config.yaml
num_key_value_heads: 5
head_dim: 64
intermediate_size: 2560
norm_place: "pre"
init_std_o: 0.00376
max_seq_len: 1024
MLP neurons of a small language model. Each row is named by its layer, matrix (up: input weights) and neuron, and shows model dimensions 213-425. Each number is 500 + 25 x the weight over its row's rms, rounded and kept within 0 to 999. Numbers have three digits each.
A block is one neuron, or neurons of one layer that tend to fire together. Before each block is what it responds to, as a language model described it from the Wikipedia text at the highest values.

Description: Verb after subject
L4.up1109:515497460505517518509519519533444518477548507534500505492516456463464463494481517505469468511486527502494498490521496519491471520537468511480508547520530491465496544530499499526537526502524491492507504491497475549481478495472490482474535477482502517532483462496533454514521472469493502505532488500521495524500494519465483508518526555495480474502513540532476479487483483517481478459509527493512501459504543498509502488512470463511453478535482454512506483490494531477489483500514523478511493514481534535480471539503540543481494444496488437471526495522466486467480490526507491528523486529531463479464501499501541549496469523521512500524486517
L4.up1234:466517507487519499497537490549487511448510407505518468492493415541503521453507489550509509483489513525456530512470504505508500492492528495507508507475554482516510492466457455530487508493501505525518452548485521508535477525481467525476488467491488526475504436485504473521498529535538511495503528500487508508525492495491471511520494503488487462536500525531484480495470534516488489503493495487501491486482490487478502472583495508501507524498516501506517513533488507545538485492511457528503449519489473519544492507502520493528500524423505486544504545523488497507498503538479486501491479508486503472502491519472510483539483551459485485526486531
L4.up1275:485499499472554489492541498499545494496539518513510531507510533508441517485550506500512532526540514489520513525497488513457521511471509465504461497472559513518513465479470469505483534525519532494523490520517519530508512535503525551467471482490517499512591455499507528494502518490504525504475523499540511529466494474507485497482496506503512506478432482485483516448510513450493506482524489478496517519457472477468501500500531519527459507491476525560560503490495505501516501502500508507505441515467502510484507517465472512478506521552502487541470515504504497480478467491481484506535519548483520442479530464540501580511525547514522498463507464
L4.up2440:478523530448523521491500471525496500488527522499498509483481457499474455499465481513521519503572491516503513516486494498509555467497504472485492467472484520516528529504469503539532546483548538473499483518550481541505525512520473481483449504489517517493539496495512553512475483482487496508503486513526522505519492513563491547462528503475531534454503505523497528533518493502515490482552526524515533486478447466487541493482469487547490490486518527518516494507514488510504495458463469511540471496495533472491489479492504465506469529467541477529477496513528530476480503514494483506440538524530520468470460469482521508496494466478523517544558522

Description: Units after numbers
L4.up157:463479496515520539520490456478476506501492487444534519486491507493491482525513521515511431497511455512544552494497501540479499513529550464525473488459464503529515533509496518508497454500532532515527495484512515488508490502514486551516491502485505522467510508515511522473545495459508505535460478495518540515526516462489468501487526492515448507499453485519520491491512497475482494421505500542430534476505503510502505461531508485520516548470481494494499515514460540521476493547458458480485467542473463523468540508523464519469498509461510523511490539511503510506519509469503547508494504480512509473526509512471527531486522512471534493508499540
L4.up1198:414525480454504498495534508477488455474502495542540516491492507503530504529508516518497500488499512508525523488524495536422498517454485470529527466484538503475509507436496481554536509467494471461565518536451511482509514465550514532525494448551528523499488512468438506497499514483503526502493507439535584523570498492468493502485471522497497528507507493456537487495466487504501467470505502519517494533502552514448495492541483461490529526505491515458492523503485539472541487528505504465494510495479496480483512534545525505476481474502495478547540488513488502516522500500500512516503488487489509466514512496475530541490478507488510489523512529
L4.up1960:491518551448449521529501509505452516512493494597521489497487426537489523507484564492467492522467467554543504529534496483511510483498509527503461529497452511527526500468552537451578469483505512499543483526480480499462484492497538468534521502505489505496489546508518485524534489505499497501488531471526476479494520498468525499510526480503507479512480477510509468505513481470503508520496497508505525471521497471492509482531528467499524442530523448514507542518467521485495436469476509466476506483480458499512493479478506505499494480488496534505528515517476503494506486496518511451496490512520489464492453517487510538504518518494446486506474503
L4.up2149:465490498466496492543474501492508535530531469512522490482476504542506555505480529475501511517514508473538452479502483454508450526479489507492493542504529513477476565466537534534530533508499462502483474503485521495470517513536499519479490488497518502469504481479465494500570488509479538511484475479565495524486481465499458531443459483481492508522474499506493479533488484510466509469510462514511513515469490458468478451517532512507549482491528504513519551515503516493530536506475472476488459479493477471530490506449487512556483494458472528513476488479492528522493558466524502505501468485456508486555527517531533533470514503517506505510488526

Description: Person first names
L4.up1614:510519495481516479493528490489502491522505488492491504487482509450522481485456511465489503482512505524504476450537483525450551494521512465501511494495495462520529475510510479526495494481491522494504500496474540512527549481513518480515460546498472449511547504513526517487454516500487479470528503525506481516485508506515469505538477556474488521513520478514488492529506499492512465480507496528494481482538499513530495459491529483567529483478490484508485505511498510487510462512424469539521454497509491510485504485487517549505506490525446473505495458501480497500492498483513523503509548506484500510495446530472507514482452545558482506488560476
L4.up1834:458496461484444474510506507485497468530523483472495515483504458458512483501500537494528470544527532504499517485525485493461493500509493469461477506486476547515490537514504490522526520529517472518495499476451506514488549531489514510452485523521488489487493522461536494556468467493487456492457513488493491486525529494470485510506465496479498507474507490502496518516459461509445537482505504489497529478493523510533505494477474531511485495501544479521513488536488499466515506528449467500463503512488505525488491488525526492527489504474529490497468474499489491516471447495493556455481506528472556491513465506513493474506473538537483524464522482
L4.up2406:403492516478437513532518496511486480443477476485490495494520528491514513467468492515510446502484537535489498530503486492528486548529534461517496510501501504507522492498465477517587454442527533527527497500508509510472477523514527519494515497536510461516518552501521531451474460495508525484478487464503469508467514529490507524508505535489478529477512535474508524501526477469528482510476515496494515518461475526521480503508477525510505548486517512504454512542477524492494496482542535481489509549506492492445522496535510510512457498508482487528539499526474522545541503561511499509454486496504541514513504528522490504530457548458513488524489520
L4.up2509:480530490539491484541519485518464529529503520493510495487516470479477500500509537497498468515497480514483479492500480553517480502469554442482516518503523515504536415535538517482535448459546492502494549461465536475490515484503525486516505501507505468466488538511512541498504476518510515498506489446494523530538454516488486432494467482493496483482477496501510497524486474486488508513518496538477521536526471534532453477504506481486493476450522558499485504546519518507518475505488510521451474494470483485488448490507498492561486478514508498470488484527496551490493481486541513477493491518470484502486488512496501504534519483500508476492521518

Description: Post-subject adverb/verb slot
L2.up48:485504459487494534473537472554457470523519484542519519445565520510483483535539487506543524486507476482483513500454510526495483477497492488477484547461493497477513484496508478508476488504505485468533499507496515499521429483532479496544507476500488485493491525502527508449511526494482531470533487510509532487530549505509499505450514515488447488477486510514508446483521481525519558532525490504516524492516552459497490477549528493451475512440518470493508517541499495528520492530465500552500510490528540480493517485500514516537511499514527469485489486524495520503440487517485470507521501540498507498494492502474537532537504476516479514470527518
L2.up81:501488502485496536471528493505534462442510515483527517506526483529520489498491470501523517469533503474507494504473512466506537502520487525502480457502516483472497506510478505502465457474479533524498480491508551553545485543487510483457502559525472476510543498485481468508497483463524487497494509503490518548504516477473541538525474544466530479481485466460495429484520474525507499497517534495506501483530514479499499544504488471489526508486516515503551474502534499539517515505502486502489500501514482503454484512523495557520522507485499537522537531539473500514480477530475457469506481508534489494516447505481530480552465506492499470445518499
L2.up182:480545499497486526523524533517550501486479513496506527512526498487526520529533494528474489480479493493517482513494486472507428519489474479428561464552529528478498487529535528513498469488505538468510518476523520501525479518549460471509500498535507507507565493501497479487496493486467508492530506465508504486468542511523463468443525484504462516488466480516494524514485477512523510481494482486516464497492522495474489476465498495447464502503537487556532506483509511471502469479481495524479503517441543538458493484504538494529492507462515542510525515534510488515541451520494475525457528516479500523523454494513544519485526534519554495541513517
L2.up1392:479515467524547514480505504466534509523486504450524498507515485517521518439490452475462533524530497488529496508499519458479435472534446490480499536468516495510512492491492522480475481496483497539487518488550493504517479516480498490456517462549497491515519482513512503506481495500477577514520496504484494498487458476498491517489458489525531496523473510439511529486498539531544505500460499432485452495470478498518499484499495504473444473456495460533505498473474483478456494500489491470472547507481511511501488461478529515519516520530473474525483513533498504514477480541487511520500516543500512506485506533507529517464473538479503428472498519
L2.up1512:515507495480519505482497485487531511506502519484509463537513488471533508471504517519506505511495521510544470523484514526518525491510477469517488561533550487496487529478525465511463519466545518474533501480494484523495513497498510520517516508520546568523511460511504525515516528474484516460480501508481554484512503496447513507488500443476447513525535481499508483519488515472501480503574522509472496519476506512481502523488491525496507462563525506538470464529534434477469476503504521528508489507455510527471484467564480523481493457480467491506515506534445472514470510506478438486523456495538480468474448535485508525509485513530469510527505496
L2.up1884:523543531511524499521545475539514496482462530516489510497500482476563500474463503451514519518510516465508493511490527542527473535466506508521509547466516537517512503470500498505494507463505522513501500533473477502481460495498496475505495502517469524510454473498512511493488522527484506489510505536522511472535535508530502470495489483493458521476491491510493463509485510516522524509509492494512472510480503476521549473531488468445476523503499475489467513519531493520460494514498480495501524518499563512455508462522537506483425509484531539493513466507469509534506529520514470483565431468506501516513480548509510531516458505521449478458528509
L2.up1924:519462500465479528490544491496494482502488505518522491533498512453449495543457464470471522479554505521496516483468506517528522472470535481507516509444503487504509476447503465544511502488475511503453469497522504570546498489550506527465499451474465520525503466496496450509527498517508471500494487468474508492523480540492502509500470531475473462504494468527469509476503479557480469518535482488512546487472513525511497492473540502468481520508492501477531474466482504481512477472529500476500481526508542501513485484516490496509496522471524471470479490534464516491515464487490450524487493516511464512493455460553529509503496509463467497498485484
L2.up2417:501485458540496525463516496530537507523507485454494482472480477516499503475519504504482497499500522466471499524459524496501494540537499508536484463487551520472566558495512524460493447512531497504556495510492546495482501519474564514513491458484515516497518506504526499512519465520527495503540458504531481503543502536472500549507505484471480516534480467508528471554515504509535499506442516526539473456491564516490553513516503507466515522473473511553450477510523467515499490514468524488500524507468494515507541526511503461477518504508529495532493478490507511447508504530500536472497494483484512519487501498523532526516485469549492557493541531

Description: Mid-word name fragments
L2.up66:527480543482507496514538514513493489500502487561535521487526447470516524524506521497498470538526517490516504552516537503487450510482541479495471509525491482483435512501490498514510512491517510513515502481478512513525500497504469486499542459531440482496517508504516502467481470517492480479555494508499483473489521498492510498515508547533457449561484504468549516509472494456515508461487520487483520507466481479533455453500484510531459463497470501527489492507516504522501511483533492528542464537459502495518512508505558536488511525526511493500499500474487471486502483469520480550483495546521513532541491480505534497518499490495475494531501513
L2.up176:468565476544495498487506500472472504511513516498461478493474504478471496484509489507485480465481515511522493532513545568488524508517531483530556471484502483453452495514535486487486522451522496508514491524482527476481484483549509494525517490508512448523474495521544477481465472522520512504485522492544479509474481485458502515474452513524496504451484449538497474520509497507501519512489531488504514477508509510526501551495510494548486518509497444500515510468480513536472520504529496538494533502473485519506486469520525489509481479495489473496446526518471502496485541510530467477509431477504522511526539519531504556474534537464521514478518528
L2.up301:519529497486493440474503476514497541480488492486501498489487511486499505484480489480460517484523474527509542539505548536507479501533496519496506464494533504538524455478527507501509503491472517502504472521479504474476527493470474536523534533517518517504456514499494521502494536508488486501531442552523478462489495514512520448499492528511510519530441515474478551512514495495530512521518509551522535459486531508476518494486509466485513546533504490490465522497518486498509466520536496503501555525497495499508494513508531525530521479510467483482489502521519478507520450471467495511480461520462514515483512488504511458496495473555503465496516489
L2.up884:468501505528520513454504502451494445525503502505495475462525491531510487484512498507504518481490482527474514517479514442475490526468489500502506523472517500509462466545486493475479517536530515518526514471592513523497539490468461524441495435516495501507482524472495477551511473521495517477497518507528490483502500496476530535514520469528507510523549479447453525522504502518507473533499447535506492477503499529470476487525538502503487502488513498494496519472473463498505516508513513521505493497472469459481499463473494515486513540490475453517485504508470501525487504517493446526450499474528516497519490516500545521472512512479494474478520504
L2.up1341:495494471531469497496520488462483483545517499491488487514555519457485474541451498491501497513489522534502525530498494477500482516555477521496534468509499526514500506480509441503498495532519496516486532481480462516472542513511466557497513496447507512516535491505475516467456503474505518521490508525466479488459500509499522506508472518507525490478472518515481489507549493477541539535527541520498496477483500491514500512500520463448478536485501494487523526487518517527493528528486487472494539518497510546526495493524506482522500460544448486529499466514504509518518490510536518503481481467491505506492487458508475481493501483504479491477538523
L2.up1371:463516476489486538479475477505482485468480504481497498432510473504493516512500522536483505494495538537488535553508514516506483502446541507510498496514460533512471485515481510507519520501464549501464486456518486465492491479480495494573522482538496517529481512494509466499431519514533482534540521494518514531507483531514512533500460488471523435506494503486510553453511500544490539510496529491514457512504469460524480530462460488471470508487508486541490505447521448488536542515468467497505490517501508515508453505489565507509502448515511501502475487577447527527502548486498464531486459496435497505531516532475477481478473459478479490464491496
L2.up1399:544486482509526480486496489496465487497450504522498509506488466506503492511507517494499490513521482504483527525426482484510498542508460477527522458518496507511472496497521446500507486478491501491493510480557507543497526475447446491537487468510545515451480490485528458499451456553499507501508513488512475451536492501476491525513497504520466510482500497515542518509525503558506455523494508489487496487554486512484473507498522471483511492518547542493525485473501489468504452507519463526500485507480465499500522495516496535504515512499492545493463431499490519495579490531527515494478508514489511460464496511446516473478467518493470526477458512
L2.up2136:538496513541475526493531479501466466459482489526542454536498483473509490501487500494492517494493518486496493509468509481503481466485481493490467504474509536496510532519515498513538466504488452495562529499504549483508531530493505510547546485506503491546520464457513515531475472501448505520512479511494480437516489471469514505552509510505449500562511493531498488521549564482507502501520512443516470517504505495515518487528517480491484489475520497513514467508478466535531513494505492491477480492475451489499471490513464486511539470526490499472502479462442548450463480535495470496492478490531534490507459516498519491468516513521500509439486494

Description: Statistics table cells
L2.up111:457471498498511470453499512499515460496488467473501469490530481523440460475502499476549527489465495497469460469485494469534505487494491518532492501507498490505482505536545525486450502512508444442509454517475506506441459481417467525508501503497501527512461462524489491494555486463465510501512531497537483513502459491495490521487503503489512566502429474473494523497489520521472543478502558483476554472511528493522478502485518533493490518511481489509502500503499499478498508509524514520475510513488524504479516498518509505454527516509497540470490465495515509457564536518551514550491517473463517481488551491473514476501481499503516526498545474
L2.up897:519516480520516528536500500510503557439510495500502521482498486577484472480494513473481507507501501511514484450497515499516489477542474490545580493446528484494476468488468464482523485488494486508506444457486513534495503486509535508516454460501484444477477496467536478546476483500513484505466515523508492537437458525472549494501550450474496464578503520498429483494510575511444524488505508519514508467535503487523530514461477527530498535459484506491538515475500518523493484501465452479543455490478489480495503462452528505509467508469512459518513460463530496475450493556556514509466530515528474499534514488531480538498497532499462494439503510
L2.up900:450492499535491480470504528530486502487477491486494489498490504474515498514473556518493513496505466455491521564532495498519528495507526516508512473576530511504534486472566505497534546509475488508502480516483511543461500526477542502445479524521528519524514479473493481491478490478462512498487501490521528495495517500503477474491496538481523486487456534506514529502480526514470558505494460478488502514530492505493469465497485473463462511510493513462521511478533491497469469502484454489496470477499522528530553534472453559511466487503496461519484478515515483496493516490507511494537529524523502495518548508485490541499442506529506494540484500
L2.up1416:473503472500466488503492487507521513493475492488508484544520472534507501513509529430495484510467474503515507462517511496524498507461487488487533475516490515479505523511506508515505509509526498527533464504542500520497550488483509473538551496516502504527569479464478559518485485515503494497474564512446471501489506504507502493481483493472497472459501497459525533463500506461457520486538542473517440482482500528506512508514464495496477488468483477492493474488555542514496521515516514490491537515503493486486515487529509514488500453510499525517518498458536527479490532506510534466476543476491474475551509525481510529454457459433468503507513510
L2.up2105:515497482551508513477550467474494510547551525503499491505530485507465488491534494482493479535538488474483500537459500505486501485508494522520465531472495505483469494489527471530551513493487518558525506493489496468514491488496543519478512533505473481463470472480483460460505535496497500498521489507542490547507477458489519500498522467473513490523493514497480494482515540504475487543420507486516517517532480557483558517497473466464494518485499495521490533531501465511475547504475499491513504489501523471496537513518521550479515506470490484453492466462507517443540548526529468477492491530521501514502519496504496542509483525520502469523471504
L2.up2116:555503490475524493455512525471482533536465495475518496496523522515474474478486528522503492504478472520510523497542505485484516504494519530485476484481474510518483490499502482500506482515507499472490477499489470484521476506548496453534483496498502490455515450486459516525463500482504526529513528523507495497484529531529506473467503506522504495500475533463533548469523497521460507511547506501534485508548490506491477526522506510568507530512536527464494522465488544526466551534515506512499487495474520501536538467527533520499531491483474518483495502483563511526481517492521512510457499475480520488512523448490446524533481506498483509475510491
L2.up2131:497549490503467484500491458506471494492499499496504471519535496471481454521459517462486515495478471525481497478462488491514507453476504483532457558493515536476531489489507467526454469540510464517543464515475496509524498478480503515520503501528564495536502524477491496548517516479470500495470504466488505486527501488508461524503491437536493505498452551451504505477541506484507515526511499524510482500491500510537555545478523483473468483501489475514501457499475500516508478485483500493528512499505533493490505499519492524526502503503495518499518487501499497493500495500523525545469493498511474506489524498513534525504485473501475499456466497
L2.up2432:520528471502526477494511494498451500492483507553469454552480483527493487547503522497486482536543473479511514479478519510508453492542502513518461479470491515478513489490500512489461489523514498485512480489507489529437493477498484505539482520507482543501506492523490547524509529498518505499531467451486490510476502513522519543473495516508465540520529502500515498505505535518507524495499469456499558478490511500505424492560503489500488482481493501498511482521475504489487510431484529546414519541472512472528418497503454449496445518540474519496499469513521538493510469458537525558478543492507510478558491492454478482485509508488518489467527518

Description: Capital-letter abbreviation starts
L5.up1958:507546481525506495507478515445488515536475488487504501484451494455542525506503559489508484481507529474530487449502510459496539489504516512511485496484520506530493509514465506528535447508519509507538501486493499468456456512472521489481517481477530463468481511451489520531546521479519530487493514518492494531539489511536521539496497516473485505490504518535481489497521551470494506528515503498516445516487524508519507471565496515504505526534493522489523536493507517526518508546497494508479518488530520500471509509515526518508467507519494479460487542462530489512494490513488492519494505547497515531479496524480531503514542512494482506514488527
L5.up2034:485542467510483495490499495534454465495508486508486451500523531512481514532454493488458487497476541542547487481520499561523491520462474532510499492540495494531504504513494519539445468508516483524456492504517452504520454489525514513527522451507457493485520501489495489540514516473469510515479502538529525495510470532497551503507441533477495492485458502494527540511463524460531477523533517520529498510539459487517498453495453525426502489519478511534483537512499521505473534507514475537475481502483509528505436530519479481508526492504493504500511512530498495523483495464498498529475459481522515488504502517510492523543506526485478521524518500

Description: Separators between numbers
L5.up362:517496496494502514498499489498487501478526497486523496499513492525495519487478496480508482491477487494489499507483530491468453504480516479481497549522491515520532546480468564536530455515467520535484494449490545491497487509485521456504495491494495488493475453503530454487522506476524487458482542532494494497532547520512468467503520502522492472497473490520545485550495483462529448481493514505530503541483505483482492510478448511464472547491483477491474503480493508474483513487527451550519482453511503467515547474505518522537487460436532499533465502495523514476508492533484517536487464486515494536520525480485468441548477490484486515465513474
L5.up962:469486466497514527529526486533516465430439496480496505516484523573450466500479534521524478528505486507478462507490488463498456484502518467493491496497469510447527484517473489544515482517550482517503495472500488482487522473435494489515504528436447479480489517491483537480515513512512496534511529513533496482535550475526488493489492512494452493503493489487519490487485517478492505495524486505522483470502494533512503531528451462501471476484512521464488514540488497515506510478505513503506487497500539512465454448520473496485535480489474496536505545531476490498518502503515519480498479491516520490551502465485508451519476472498529514501522489

Description: Passive auxiliary verbs
L5.up2151:431435488509492509465518479465491499537531501488470474498530494494480516491497520498526488527493524494477522480511528526499472527445530536540529530469513456559477545442523513472491486522472513509532490526512461469513485530495518528523480503513476494492510473518490470558458509527513475503517470471474494524479513458501505548504501539426511463515514506505500502474512494518537491479523470483496489440463534530518481452527493497497505486554498509471483471464531473501514478510502492509504497484454534516438535560487510529475522523450515483497495491534491471489501518516476537476466516506489514497460482483513497496526494508513471477515544488
L5.up2449:431470506518501530504468513521482458488516480494511482558505501543455488498472522499521522501524555508495474541537508533502491508488549492475507481480493531496518530461491501512497503450500498493518493550515507533496506535542494487501471444536514482494517515480522510512516481488505507492489506449459507486490528495507533500485489514468528438522475520518479486479513495544543463504489442480499508447480529456494524473517529518516505528509500474535491501511525504518489493455496478477485544471446507524456490539479468499513507543470525506520495490531529526538495554492518509480493486571466489509500507485482522497508504516473512482575528539

Description: Word continuation after single letter
L2.up34:499507517499507525514504535548465549510462497501528489518505543509500514477481496488480475467491476470521497475502452534491483510506473515526483444491499495480492556486505510489475513456511450533487509550477526458522495522512448529516530486502467522523495474470512480494492492549546530530495496512453484538480510485538499542522468505489506517473459498497524538497468545498463547427504509508536488528496513505525510514534449508495484475476485507477530516471492465487482543504493488503513498499479471439491481545544501536535559463541512495508506451517489514549520495500492534529513473490482555504514494493480451501486471520503464565475465523
L2.up289:499497505467501515532517519505465467528520522474479511489484517488484516516515534484486500526516474481477484518518484487510513508530476480539477520476515461528461520497522487472493515533473524494483498495488490511479513518534494508531489503484510493528517499502531500488477481466488503526478476484517474529517565473518549556495582454536498506532491479465503556469527493535522550519474499464522502490483507524511514448461489481535484421530480484458511490482531508499490483520469508489444535494479460475462525487499508481537530482491520484518529513467550471494490494499548460474468501486475521491482513452518484482521496519482503543452533488
L2.up318:536538479517504500479471497510471432504481493528455512484508474500515527481457512474525462474517518509489486485557479494536467514541515515506475505519459467490471514509549462488501500529458492492506486497521528505475525533493517471513544501517472476483521528543495486483528504508498474495512500502491501483470472521478498484484507488529518510482520478470490521487450471468482516496517505526508522461499506504489509524476534483474521458535463507499460519516511493501492527548511429511497477501464500505498466490478550489545500483483509491508514532514490527516467500477498487494457481498526557516492505541489534518499470496485490521531484499
L2.up342:494496508484471501519515457486482489490513508488499505493482514544511527482514491536481494481470496498535486488494453503519506541500491534529438504502514528557470498529482518524492491499478528486487505517500505528463476566498483490503522487509478494495536505475511423498473478537497491539516511517483491487513481476490484549543498518480512524509507504514505491497476492479507492507496542518514494489487458493541507534517488473521524518426472503509485500498520448438512491489543468504470514428516531505525481495517507479530509462485486510510464534542541477512526507501477502501552508484496523506498519457555514487502476464528494493469494427
L2.up1694:470525492493492514494508499505453434520501522497450502467454451503494536517496513530489522535494501521523509496505517465494495495531447510523478544521527477516523528454502515494507492505481466491508495464541514556505500503528480515469560509554475466502515497533527485505498479463498519488508481473510477498507498497495499518519512504480486546518474508514477479530543496490534498500530539507518480507483452490452479492511475468472529542458499469532491529462479467480464531497484483521513562501481484474508447515495497504554556493508484465492521523549534496494516487515522525488500438469494526488464501486521540528494455533438522464460484506
L2.up1961:498517502557473485494522500510509508515485484510495481501524489525502549533513509508500516554532481476516496520492527483544485483502544521521491494466478516523516515506510500518499472484429493506422536492473466512527502535499518464536479496498504517486519482503464541532466487458487485507476526522519479503501510505526504543535456529475468490509511527471492520532544505509551509532500478516499495528516500496498473508494512476524505511493513502531459511538458546500519465520505475489491508509481485504478511457527508464501489478498454494508509511467509483515453524523490475548484506528488536497480497521516510496536476492514519508500482475
L2.up2190:525507495482484507517472520554496494525517463505514491449493490530507498476507504452528494512505484490479490490526460496523528508469463520510529521484550494531522526544483522508509500528498513501525460448492512488518528480503468519483483506494522508453470487464504472465479474495496483483493494470520526508546497525522494508497511480475542473516469542483496482521463501484512506549501513571495512439448486473489463542547518516473485465488501529543543526470493442481554503502485541499478481473495456473494531485509489496564460503499517486483477536429486506485490511492530485467487515512470478501492507491522490479519455509511486504499443478
L2.up2219:510487520498479520496537470461509503538540510486484497487519491518493465546485532528462515538487484494524482484504490535479529488552493506525462506495522511494465537485525465463499478509502503508512486519472488535475507484539478467519508471515522470512534504450528512473523483468513489533492542471472504494531507518487477429523519539450465499508498523486501463472491493493497478476479489475480520494484501507476501500536500518489523475516521510473463516518527510508481509496505502498472474455526508437508547448484501554526493524493524496505506503493501487520521526490487528487468501472503459521485553520497567520469457545509526507502474513